config.toml
rope_fraction = 0.25
bias = "none"
parallel_block = false
init_std_up = 0.0179
optimizer = "muon_variant"
MLP neurons of a small language model. Each row is named by its layer, matrix (down: output weights) and neuron, and shows model dimensions 373-468. Each number is 128 + 24 x the weight over its row's rms, rounded and kept within 0 to 255.
A block is one neuron, or neurons of one layer that tend to fire together. Before each block is what it responds to, as a language model described it from the Wikipedia text at the highest values.

Description: Non-first digits inside multi-digit numbers that are not years, e.g. the second digit of counts, percentages and amounts: 10|0,000; 2|98,000; 6|0%.
L3.down161 [151 130 151 111 139 150 116 107 116  67 133  95 119 151 128 115 123 140  68 124 130 131 130 108 119 140 128 167 109  71 129  80 138 116 125 117 134 120 137 132 166 114 133 127 143 128 116  88 128 154 118 121 125 165 119 131 165 116  97 195 157 127 113 134 140 168 121 127 117 135 113 165 134 117 104 102 149  80 138  86 101 133 118 135 112 145 130 124 158 137 115 131 151 148 118 128]
L3.down232 [100  94 130 137 176 113 109 173 120 154 110 124 158 122 141 153 155  98 134 198  75  95 114 134 152 124 145 126 133 142 142 129 123  94 108 114 114 147 134 113 121  91 100 131 125 124 133 139 139 142 118 155 110 163 110 151 120  87 143  74 137 122 135 155 104 150  83 123 120 140 110 116 159 102 142 152 145 126 195 152 136 157 141 111 151 119 128 145 141 124 128 101  71 113 133 101]
L3.down496 [ 67 114 121 150 132 169 107  89 152 107 110 131 108 142 102  92 123 135 133 159 145 168 137 115 101 121 161 112 163 101 136 109 164 132  97 131 139  93 180  97  73  78 135 103 128  95 151  65  97  96  83 161 168 102 132 116 134 104 126 153 129 106 161  92 142 119 119 133 141  89 135 140 116 144 121 100 150 151 144 143 131 100 112 143 132 136 132 109 123 131 143 183 127  76 139 119]
L3.down620 [139 159 122 118 128 135  70 143 100 136 190 112 164 128 119 129 110 173 116 146 135  96 126 123 134 135 152 134 111 149 150 105 125 103 129 111 137  80  53 126 140 124 127 132 113 162 176 152 113 113 146 132 150 100 136 129 138 134  96 152 181 102 126 115 131 138  92 163 121 143 146 125 113 126 104  77 109 109 146 144 140 146 121 142  77 119 109 152 170  90 112 163 138 165 129 117]
L3.down643 [150 125 129 122 106 174 110 130 114 144 116 116 103 112  87 147 155 151 135  93 160 105 172 106 174 109 106 126 140 133 134 138 124 115 115 122 107 154 134 107 146 136 103 128 116 172 100 142 144 137  94 151 112 141 122  98 138 136 108 146 150 146 135 146 130 117 152 126 100 127  74 125 103 119 130 154 143 125  91 102 130 127 120 138 133 144  89 148 108  89 170 176 159 151 141 129]
L3.down1156 [ 91 111 125 173 119 143 149  95 138 153 123 120 213 127 118 140 116 140 155 119 111 123 104 125 127 134 113  76  99 147 100 126 128 141 138 146 166  79 141 133 145 165  95 163 105 158 107 139 143 154 103 148 114  90 125 142 133 118 118 132 113 137 134 139 150 152 139 107 145 144 156 154 113 132 116 131 123 135 136  88 123 139 114 112 131 101 119 136 149 120 140 113 100  98  83 127]
L3.down1600 [127 141 157 147 126 157 146 154 126 109 149 141 150 124 110 127 150 124 101 110 156 157 105  87  96 104 134  92 122 150 161 101 119 122 113 103 121 123 124 144 135 116 127 137 167 107  93  92 136 141 121  85 143 130 169 112 117 131 129 122 150 144 130 100 118 115 135 177 138 133  91 133  98 137  98 153 109 117 107 134 153  89 158 184 127 112 109 116 121 119 151 190  66 134 158 168]
L3.down1780 [131  84 149 120 157 167 114 150 149 105 134 137 147 168 120 114 140 104 115 136 111 117 156  79 140  84 159 120 151 159 178 153 114 100 105 108 109 109 143 104 165 144 103  99 111 103 140 108 172  84 152 122 149 124 145 147 112 107 138 135 111 102  98 145 146 116 102 162 135 119  93 128 108 170 101 155 151 163 142 137  96 131 123 118 116 122  98 114 125  89 154 149 139 120 157 175]

Description: Line breaks that close a paragraph or list item right after final punctuation, e.g. after "seminarians." or "touchdowns."; more weakly the final period or heading markers (==).
L3.down151 [129  94 156 165 117 148 100  83 132 201 128  93 152 124 129 134  91 118 118  98 149 176 121 155 134 144 159 117 162 142 136 144 115 111 107 126  96 151 123 154 124 151 150 158 246 130 109 156 153 136 125 134 174  80 125 146 137 139 121 120 117  83 113 153 124  83 175 147  94 143 138 120 127 118 147 127  79 117 116  73 108 163 116 192  69 161 101 100 113 168 144 128 114 128 145 144]
L3.down416 [116 115 123 137 168 126 129 127 143 162 109 128 147  97  95 113  92 190 117 154 144 140 176 134 111 144 126  95 117 147 113 121 132 112 129 107 101 130 151 111 123 134 124 159 151 130  96 130 160 105 139 144 128  73 128 120 138  90 117 113 115 128 106 179 101  72  85 146  97  93 117 130 151 136 123 147 138  96 128  94 141  95 144 125 134 112 116  92 106  89 119  88 141 149 140 127]
L3.down531 [127 107 157 163 152 153 131 149 146 177 157 128 191  84 151  95  83 118 146 155 160 144 110 133 113 101 133 156 136 138 143 126  79 102 138 143 148 146 104 166 123 166 129 182 181 135 156 135 136 125 133 105 127  90 134 141 131 117 107 134 160  96 151 128 124 128 152 113 144  97 148 129 134 133 125 123 125 134 146 102 126 128  95 177 122 150 131 141 152 169 153 125  39 132 116 124]
L3.down933 [131 161 112 163 100 106 116  96 129 170 144 118 109 125 138 123 122 122 133 128 152 131 144 137 123 107 120 133 106 120 121  79 107 123 160 134 152 119 120 154 129 111 123 155 186 102 148 100 116 134 101 126 128 118 136 159 154 121  91 134 114 113 117 109  91 123 127 135 123 124 133 152 135 134 164 147 119 160 146  86 121 134 152 139 132 141 134  98 115 151 119 111  62 149 149 140]
L3.down962 [113 104 134 217  98 136 107 108 158 184 140 125 202 119 153 124 111 147 133 114 134 146 106 146 137  90 148 133 128 151 117 132 145 127 126 121 119  89 120 157 150 153 119 130 255 122  94 146 115 126 124 123 154  95 143 138  82 124 103 128 135  74 112 115 119 133 175 130 108 124 134 108 117 105 152 170  99 143 122  58 135 138 155 170 124 139 141 108  60 164 131 128  89 113 149 168]
L3.down977 [110 118 114 157 167 113  88 121 156 162  98 148 141 154 149 139  86 188 135 116 142 120 125 142 133 122 138 162 147  84 152 137 156 151 109 131 139 140 136 129 109 139 113 166 255 136 134 126  99 139 116 155 182 112 159 120 122 109 117 123 141  96 119 105 131 113 159 153  71 104 126 135 134 160 123 158 124 123 141 141 104 151 144 165 123 136 143  97  93 155 131 102  97 131 135 141]
L3.down1099 [141 114 111 152 100 149 136 121 144 103 133 124 142 111  90 120 118 120 132 124 124 142 118 156 139 136 133 101  97 174 133 158 137  92 177  97 133 142 174  95 135 121 121 165 204 143 138 112  95 157 108  85 121 144 122 127 142 132 103 114 158 107  57 147 121 139 105 111 109  93 109 152 123 109 163 110 126 139 165 181 107 122  95 135 155 147 159 123 142 131  95 102 105 107 162 131]
L3.down1205 [142 102 141 187 139 121 114 128 123 193 138 108 151 120  85 107 121 134 128 115 155 137 164 108 119 133 116 133 184 140 138 120 115 120 176 166 150 144 106 137 104 177 153 176 175 131 145 159 169 151 127 103 147  92 145 114 103 141 144 142 119 128 106 117 149 153  95 125 121 110 141  90 133  99 128 148 136 126 114  83 163 106  84 118 145 123 111 180 121 147 104 142 117 135  99 127]

Description: Verbs that open a clause's predicate right after its subject, pronoun or comma, as in gathered, invested, led, earning, brought.
L4.down1100 [100 147 124 143 108 107 120 112 129 133 142 102 121 125 128 151 114 116 121 135 132 113 103 108 161 145 166  86  97  77 129 129 101 146 160  96 111 113 151 124 127 114 116 121 115 147 194 111 162 147 142 130 145 116 107 111 139 116 134 144 113  89 110 154 166 151 131 135 145 139 119 118 127 107 169 155 116 163 111 135  68 127  91  94  69 117 158 132 129 148  97 164 113 121  91 114]

Description: Token right after a person's or thing's name that begins its predicate, mostly was/is (Gomez was, Paasikivi was), also commas, hyphens, "de".
L4.down386 [113 126 150 130  99  93 140  90 127 132 133 112 149 190 157 124 171 151 110 128  79 131 160 133 143  81 132 141 119 141 107 135 115 112 120 115 145 144 114 121 133 117 106 101 124 121 157 128 143 156  93 122 155 170 106 144 136 112 155  72 158 138 138 118 120 166 110 131 142 144 140  95 144 109 108 116 207 129 173 100 144 148 122 155  90 113 138  99 144 120 117 128 149 121 127  95]

Description: Digits, and the word "of", in numbers giving a total or count, often after "a total of" (a total of 47, 19 receptions, 16 goals), plus tokens after "Total" rows in tables.
L5.down370 [154 138  93 119 136 113 124 119 144 106 118 147 160  65 119 117  99  70 110 154 106 105 111 131 140 156 146 126 133 110 137 127 138 132 187 131 133 123 107  79 102 126  97 128 201  97  96 140  79  95 146 106 127 178 124 190  92  85 103 168 145 136 142 101 133 140  92 140 128 136 166 119 114 117 127 157 113 100 146 119 119 115 142 168 114 137 122 155 158 124 152 157 103 135 157 140]
L5.down393 [149  91 121 164 125 125 148  67 115 179 128 129 151 139 133 108 151  98 148 114 172 128 139 110 138  91 134  97  96  98 147 127 108 136 102 124  94 133 117 163 131 140 132 156 152 113 167 165 159 114 101 178 161 139 136 139 135 134 131 118  93 136 122 139 182 159 150 108  90 153  97  98 129 146  84 149 114 134 126 169 147 158  74  98 162 131  94  98 118 164 110 134 100 123 121 146]
L5.down787 [100 146 143 126 105 122 106 141 109 105 118 146 132 134 164 133 107  83 116 144 176 172 141 123 118  81 141 157 104 126 125 132 137 142  81  93 113 120 115 148 119 150 134 130 112  98 108 129 108 130  91 165  82  91 140 122 129 156 121 106 103 165 159 115 151 173  90 142 137 136  90  93 130 126  91 172 129 120 153 100 173 125 153 156 100 118 165 123 151 135 125 117 123 105 118 112]
L5.down1407 [102 122 118 163 143 112 123 170 137 104 130 102 136  95 137 137  80 124 109 109 127 149 113 128 118 122 149  91 137 131  74 169 135 154 158 144 127 117 126 127 103 185 111  91 147 143 115 115 163 143  91 136 166 114 156 153 116 105 118 149 122 130 130 118 118  93 128 141 161 150 144  96 138 134 107 108  99 154  96 122 126 152  70 143 149 124 170 122 155 141 133 118 127  80 155 119]
L5.down1657 [ 96 128 123 133 133 153 123 150 157 170 151 114 134 160 124 125 139 132 120 115 137 100 106  99 100 110  97 139 187 143 175 146 136 116  92  95 130 138 143 113 129 135 106 110 106 125  97 140 120 127 110 148 111 136  97 119 105 142 144 148 141 138 113 118 109 100 114 131 124 110 133 135 109 150 106 107 141 105 150 113 141 126 138 112 118 133 123 163 115 153 126  86 123  99 156 149]
L5.down1669 [134 124 132 119 156 150 154 174 123 138 113 140 133 121 151 132 158 143 143 114 116 156 110  86 142 112 154 118 130 130 142 100 118 157 159  80 130 145 163 110 138 141 115 103 132 106 161 111 168 112 147 157  86 149 115 140 117 167 165  99 170 150 103 130 154 157  91 133 111 126  94 108 114 142 151 154 138 147 160 133 146  79 154 106 166 119 124 112 120 101 178 100 115  96 132 136]
L5.down1747 [115 131 114 122 123 114  92 105  95 108 139 116 122 124 110 137 123 149 136 182 115 117 134 157 107 146 131 107 150 138  85 133 122  93 170 138 109  99 144 106 126 114 123 113 161 117 117  80 143 133 108 117  88  74 155 123  98 125 139 147 118 135  96 173 112 142 150 140 154 103 134 163 124 103 129 118 117 120 147 117 139 142 101 117 150 121 174 116 164 141 166 122 122 135 135 132]
L5.down1818 [112 120 125 152 174 120 128 115 140 122 107  74 116 150 142 130 111  99 141 148 164 171 107 151 168 133 116 148  91 157 144 128 140  94  98 113 131 130 170 188 114 100 112 104 115 141 106  98 141 118 166 122 157 125  77 126 109 104 129 140 134  64 112 113 136 124 161  96 113 140 126 161 115 112 163 135 135  93  62 102 121 102 148 152 126 153 112 129 125 158 110 111 173 144 150 154]

Description: Fires on quantity expressions about to modify a noun: "of" after number/group/couple, number words and quantifiers (three, many, various), and digits in counts.
L4.down1911 [118 101 122 146 131 133 123 152 100 119 147 116 158  93 130 107 123 105 155  96 102 118  75 108 134 137 132 107 137 114 143 110 135  67  78  75 102  89 134  72 100 137 136 134 111 113  99 123 130 141 102 132  93 116 153 135 121 118  96 157 135 122  97 145 123 142 109 165 179 124 139 162  87 131 132 108 124 168 159 132 132  98 123 176 135 114 124 131 128 170 184 122 108 107 136 138]

Description: Mostly -ing verb forms and action nouns naming an activity, often after and, to, by or a comma, such as burning, operating, reading, handling.
L3.down124 [120 141 121 137 123 146 118 137 104 104  65 137 127  74 125 115 146 137 115 105 133 127 140 115  97 144  89 139 122 132 120  98 157 151 133 116 126 159 190 158 117 143 132 129 138 117 114 122  98 182 120 115 124 121 136 148 173 144 116 110 131 143 134 118  84 134 135 148 140 164 144 133 107 153 175 131 128 117 148 155 193  75 124  99  82 114 153 145 122 127 124 101 143 117 127 127]
L3.down244 [132 151  87 138 144 125 128 116  95 125 112 180 129 131 119 118  97 107 114 110  93 149 127 126 151 114 168 175 119 126 122  84 140 129 148 143 103  81 141 146 137 136 133 140 143 122 117 139 147 132 144 121 140 112 121 115 159  82 130 163 142 143 106 114 106 129 162 157 135 143 131 118 160 146 143 102 123 156  74 138 159 115 148 125 146 122 136  87 124 108  79 123 110 131 118 159]
L3.down552 [146 125  86 153 135 125 109 141 106 142 126 107 145 114 100 135  87 159 139 127 101 128 149 146 167 137 125 140 102 134 124 124 186 151  94 147 125  85 134 139 112 113 108 135  71 108 159 124 137 145 141  93 139 128 151 107 146 128 161 191 156  73 119 163 119 122 102  65 152 134 112 126 126  95 139 182 163  98 147 115 138  89 155 112 147 149 127 148 144 120 181  76 184 139  92 102]
L3.down568 [113  92 130 121 146 144 114 108 133 124 149 119 135 127 140 107 106 113 135 125 148 144 162 162 129 154 184 143 113 155  92 120 119 131 124 127  99 140 110 122 119 128 153 156 141  93 127 116 125 121 169  65 127 126 118 126 129 115 153 110 120 110 115 155 138 119 166 138 138  43 124 158 120 171 118 141  94 141 123 145 134 130 110  84 106 163  82 116 129 156 155 120 131 102  95 122]
L3.down626 [111 101 125 103 121 141 121 169 133 106  87 119 124 167 133 118 157 127 134 113 141 185 116 128 115 148 106 103 102 169 149 149 178 149  74 113 145 116 125 112 125  59 143 130 142 136 105 150 143 111  99  97 102 127 109 103  86  76 124 148 136  74 130 141 153 144 116 139 136 133  72 114 122 107  90  85 157 131 132 127 166 133 125  99  82 117 140 141 182  71 143 118 146 149 130 178]
L3.down681 [160 102 131 140 138 105 114 150  88 122 125 115 144 105 143 146 124 118  89 163 137 135 126 167 119 132 177  96 152 141 116 145 109 155 100 126  91 121 111 136 149  81  96 144 115 118 145 141 178 100  85 150 135 119  92 111 131 129 112 106 158 139 134 138 146 184 158 146 135 105 156 157 127 130 101 130 152 143 112 136 137 119 129 142 174 111 118 139  52 148 117 103 123 135 123 116]
L3.down1553 [ 97 100 122 153 130 121 162 131 146 109 130 107 111 143 127 123 119 107  68 147 125 138 107 133 124 142 130 142 121 119 127 169 113 139  97 128 103 108 102 127  75 151 148 111 131 125 137 112 135  68 110 154 167 117  90 108 117 146 105 173 144 150 143 119 125 162 115 110 122 129 165 153 151 166 118 135 107  79 174 130  97 119 125 154 122 119 100 133 113 122 108 103 147 130  94 115]
L3.down2022 [115 152 132 121 135 118 115 166 142  89  99 116 122 113 103 136 124 142  63 104 129 131 132 160 122 136 114 104 131 148 134 131 124 121  69 150 154 130  97 182 125 122 111 156 137 148 128  97 119 105 123  93 139 142 113 117 153  96 148 120 166 122 101 125 118 134 126 127 146 101 126 147 137  91  97 162 120 130 172 116 109 116 145 162 110 123 115 118 120 116 137 105 154 122 137 136]

Description: Main verbs of a clause, often transitive, right after "to", a subject noun, or a relative pronoun, such as oversees, abandon, drives.
L5.down106 [ 63 107 144 122  89 180 124 123 117 123 143 137  89 118 103 137 112 105 123 126 123  99 159 157 163 123  94  82 124 112 158 111  85  87 115 141  98 101 114 135 130 131 137  97 129 162  73 108 104 113 163  94 123  98 104 105 137 122 123 116 135 140 106 143 152 175 128 155 135 119 145 101 157 171  88 111  83 109  83  90 120 149 114 125 159 117 134 138 132 151 136 145 163 131 152 132]
L5.down125 [135  84 142 161 106 158 149 132 121 131 113 122 170 123 134 106 137 128 134 157 143 131 101 153 112 143 120  99 111 105 127 138 152 154  80 123 116 118 125 148 148 140 117 118 129 121 136 116 144 114 126 129 131  99 104 134 127 131 138 133 141 128  98 115 160 168 146 106 142 144 141 100 114 138 163 174 134 140 123 122 142 135 110 114 128 160 106 132  92 152 134 123  97  94  85 167]
L5.down134 [124 123 128 160 117  86 166 120 105 138 139 103 135 124 108 142  96  59 153 156 147  79 130 125 139 119 163  96  84 108 150 120 137 130 147 138 132 102 156 117 141 108 128 128 142 113 125 108 161 133  83 137 139 134 102 134 145  82 161 144  67 113 125 170 148 173 111 137 144 149 147  95 100 132 141 152 129 158 113  95 109 102 142 119 126 152 121 102 121 156 125 164 165 140  72  87]
L5.down451 [161 112 203 100 142 155 114 140 134 121  98 100 148 148 138 105 147 134 107 143 113 120 104 116 138 147 153  67 154  93 132 125 124 139 121 165 145  95 127 140 138 159 112  99 141 116 111 124 116 135 141  77 153  89 135 101 158 148 113 125 156 176 132  88 122 157 102 141  87 136 119 137 101 134 126 108 143 118 132 143 103 160 127 107 110  91  97 111  94 143  97 132  70 139 121 119]
L5.down764 [143  73 108 166 121 117 148 122 119 147 153 108 191 100 109 119 114 118 112 151 166 151 166 127 113 132 140 107 130 123 130 122 108 172 116 132 127 117 129 122 113 127 119 124 145 109 136 146 146  88 153 122 138 135 118 149 121 110 149 139  62 111 113 117 144 151  89 148 135 151 121 118 138 133 103 160 115 132 120 142 117 156 123 117 171 159 158 129 132 140  94 133 122 127 135 101]
L5.down804 [154 141 174 196 113 122  93 122 113 120 147 154 112 134 132 118 144 135  80 128 134 131 147 164 123 134 144 127 101  78 119 163 118 134 115 137 136 101 121 124 123 111 106 117 131 106 144 118 151 108 153 149 122  85  97 114 139 105 176 145 133 118 121 163 131 159 136 147 101 165 149 127 102 138 107 143 145 146 101 111 114 137 117 109 155  80 141 123 138 171  98 112 146 119 111 130]
L5.down1838 [107 150 161 178 131 103 140 124 125 156 147  93 150 111 124 112 128 157 124 117 135 169  92 107 131 145 133 103 109  75 150 133 107 158 135 113 125 138 144 156 134  90 111 127 125 105 126 112 175 144 161 133 138 100 148  99 118 104 143 166 112 121  84 150 139 195 164 160 116 116 106 121  85 124 118 113 135 135  63 148  91 150 139 118 148  92 140 114 114 161  98 155 101  94 117 129]
L5.down2030 [129 160 152 166 111 129 132 124  89 163 100 134 167 160 104 110 188 106  92 157 104 125 117 101 136 140 153 118  97  57 139 164 121 102 115 164  98 105 118 147 158 106 144 170 109 187 112 162 143 157 134 177 113 104  94 128 135 100 140  97 118 100  79 149 101 173 164 117  72 162 152 116 149 107 140 101 128 153 136  97 131 102 131 119 147 142 107 121 101 106 130 144 129 107  93 117]

Description: Line breaks ending an infobox field, list item or paragraph, and the pipe opening a new table row, e.g. after coordinates or (178 cm).
L5.down30 [181 130 111 196 130 116 130 106 102 136 131 114 197 148 157  60 100 135 109 151 134 140 100 135  98 138 118 124 152 138 136 103  97 153 173 131 136 126  89 145 122 143 122 119 240 136 110 131 125  94 120 135 128 162 129  99 131 111 123 102 116 107 148  79  89 149 155 144  87 129 118 126  86 133 143 132 116 118 139  88  89 148 135 160  96 132 118 110 102 153 135 101 123 131 110 109]
L5.down272 [140 163 104 177 166 116  83 114 142 153 142 111 156  97 143 136 117 170 127 123 137 153 156 150 154 157 108 166 145 159 143 108 130 156 137  91 106 112 129 147 140 184  71 148 232 141 127 139 126 105 122 107 124 135 139  97 153 124 120 161 120  94 115 106 163 108 126  97 157 125 147 120 133 125 138 164 103 128 128 149 147 148 146 157 140 144 110 168 103 173 103  87 126  63 135 127]
L5.down310 [121  86 149 178 122 122 155 125 171 161 109 105 161 139 110 117 126 157 131  96 123 123 153 139 131 148 144 170 108 123 151 135 118 129 111 134 126  87 107 130 144 114 142 172 183 136 128 129 122 117  86 178 120 102 110 114 162 138 168 132 102 125 113 104 106 136 124 144 115 142 116 117  94  97 135 118 127 121 112 149 154 133 124 140 147 156 133  81  97 158 129 128  95 161 119 116]
L5.down1072 [119 119 101 229 113 115 101 149 121 168 165 130 191 137  68 111 116 132 133 104 138 142 101  96 105  96 152 114 128  95 166 112 137 153 145 107 139 154 157 126 129 130 119 133 185 127 139 167 109 133  86 143 118 116 126 165  68 148 146 130 149 150 131 126 131 105  82 139 134 106 111 120 114 159 116 173 101 159 110 103 130 103 149 116 156 139 164 136 117 150 127 143 136 156 150 134]
L5.down1415 [132 114 127 107 101 109  85 116 170 135  94 162 147 128 119 134 115 125 108 105 127 119 101 137 115 148  88 127 194 127  96 162 125  81 157 107 123 108 130 123 137 153 143  96 213 126 136 145 139 130 125 151 157 111  82 110 121 112 112 115 133 125 129 105 155 140  92 139 138 164 156 144 133 147 144 136 123 150 145 175 122 141 123 143 148  95 166 133 105 134 145 110 129 174 163 169]
L5.down1644 [119 100 157 188 108 148 132 107 145 150 109 140 206 113 131 126 135 157 109 116 154 140 114 144 148 149 135 131 114 121 144 150 109 148 134 127 109 142 118 113 144 128 127 148 255 127 145 112 151 138 147 141 141 107 138 125 140 118 110 139  99  77 142 138 122 108 133 137 149 131 136 147 133 142 154 135  98 132 128  98 111 133 156 170 129 125 140  75  96 108 153 139 131 105 138 130]
L5.down1719 [137 150 172 144 155 111 142 127 135 124 111 108 174 149 122 147 137 113 126 123 163 113 124 143 111 111 104 123 125 120 154 127 123 120 151 125 127 112 108 114 145 145 135 141 228 127 136 121 124 108 173  94 123 149 140 127 149 156 172 128 102 158 121 143 152 143  93 108 115 167 113 128 126 108 131 118 137 147 141 148 137  92 119 181 152 164 132 120 121 150 154 134 113 165 115 108]
L5.down1853 [144 144 106 143 118 161 154 149 163 107 108 132 168 129 140 119  96 149 154 116 138 114 113  96 145  86 105 121 105 113 113 140 125 110  92  88 119 135 124 179 142 102 151 131 169 113 146  97 112 137 123 110 112 130 120 138 120 131 115 168 110  98 110 121  88  85 125 136 107 112 127 131 120 136  96 147 166 115 126 125 124 122 132 151  88 148 160 106 134 187 145 128 137 138 131 140]

Description: The delimiter right after a person's full name, such as the " (" opening a biography's birth dates or the " |" after a player name in sports tables; also name pieces and titles.
L3.down11 [103 147 134 162 116 147  77 133 156 134 144 138 132 152 125 128  76 111 123  82 118 111 153 151 105 107 126 128 125 126 140 134 142 130  66 118 100 135  91 164  87 106 119 156 128  83  76 116 107 145 136 143 141 123 118 101 112 202 126 126 152 162 142 163 149 135 156  90 139 152 121 120 157  86 106 132 115 115 150  86 137 139 125 118 104 119 119 111 104 143 139 165 188  96 102 120]
L3.down146 [134 138 104 113 144 107 138 107  76 107 176  99 136 113 108 100 153 125 163 132 140 134 101  68 119 133 116 108 101  88 142 160 121 167 149 146 136 119 154 121 126  99 137 181 107 159 133 167 143 143 105 105 137 138 137 142 112  80 181 125 111 137  85 153 118 102 141  88 114  95 158 126 151 116 159 133 106 119 142 111 145 108  89  68 145 115 131 117 156 154 114 108 145 137 141  81]
L3.down394 [124 101 150 139  80 134 110 145 145 154 121  90 189 148 111 155  96 106 125  89 126 130 114 148 155 105 115  84 122 116 124 145 134 133 170 138 125 117  91 131 114 112 127 116 166 109 102 113 149 156 130 143 116 101 140 110  72 105 161 146 100 110 130  99  91  93 153 154  83 129 139 103 109 112 128 119 142 132 114 124 135 145  97 100 135 158 102 122 116 149 138 148 139 163 124 135]
L3.down526 [135 134 135 157 154 112 125  60  76 107 119 146 136 141 143 136 153 115 131  98 110 108 145 132  96  80 102 139 137 137 112 143 132 136 147 153 144 136  88 145  87 150 128 168 149 133 113 139 172  97 141 146 151 115 159 132 134 128 156 101 115 127 151 136 147  94 127  74 154 149 113 150 106 106 187 125 129 149 192 141 144 133 140  92 140 165 128 112 147 178 132 130 123 110 147 144]
L3.down833 [129 100 125 121 134 141 126 152 147 106 164 121 162 115  81 113  95 127 111 109 139 132 139 114 138  65 139 122 166 159 117 144 130 127 106 125 125 161 100 111  91 168 146  92 134 116 169 118 129 150 112 153 154 121 116 176 140 117  95 131 130 124 147 117 158 105 121 131 132 126 138 105  96 120 143 110  92 108 170 163  73 169 152 128 156 100 111 100 129  79 139 118 111 109 154 134]
L3.down1232 [104 151 126 158 133 151 130 134 129 121 135 121 162 106 149 125 111  86 108 123  91 137 113 151 199 147 136 179 118 153 159 125 129 115  89 146 125 128 125 140 132 151  74 103 141 112 105 106 121 113 107 113 127 105 116 119 167 131 142 149  75 117 146 115 164 135 180 111 128 146  99 128 124 120 146 168 182  86 105 149 120  97 159 133 108 145 114 122 117 121 123 129 101 134 139  93]
L3.down1631 [128 179 106 123 126 117 152  96 136 174 148 105 155 163 111 165 118  91 117 126 142 165 129 101 115 138 142 127 103 169 121  80 144 159  92 127 116 156 104 173  82 124 137 131  91 121 118 110 121 142 102 153 111 141 105 108 127 130  90 154 115 161 156 155 129 188 128 128  79 162 140 137  95 131  95 115 111 140  97 119 136 149  94 129 161 133 156 122 139 142 168 163 125 108 125 137]
L3.down1951 [143 121 116 140  92 153 127  97 152 134 142  90  98 150 106 136 109 111  86 103  99 100 104 153 107 111 108 119 127 168 109 128 114 176 197 105 136 110 128 187 140 108 136 130  94 127  81 121 158 158 102 156 103 135 146 130 115 134 120 125 135 135  93 118 112 131 115  96 134 171 110 117 118 107 153 120 144 189 141 134  92 119 134 140 146 151 141 129 112 120 135 180 145 149 128  90]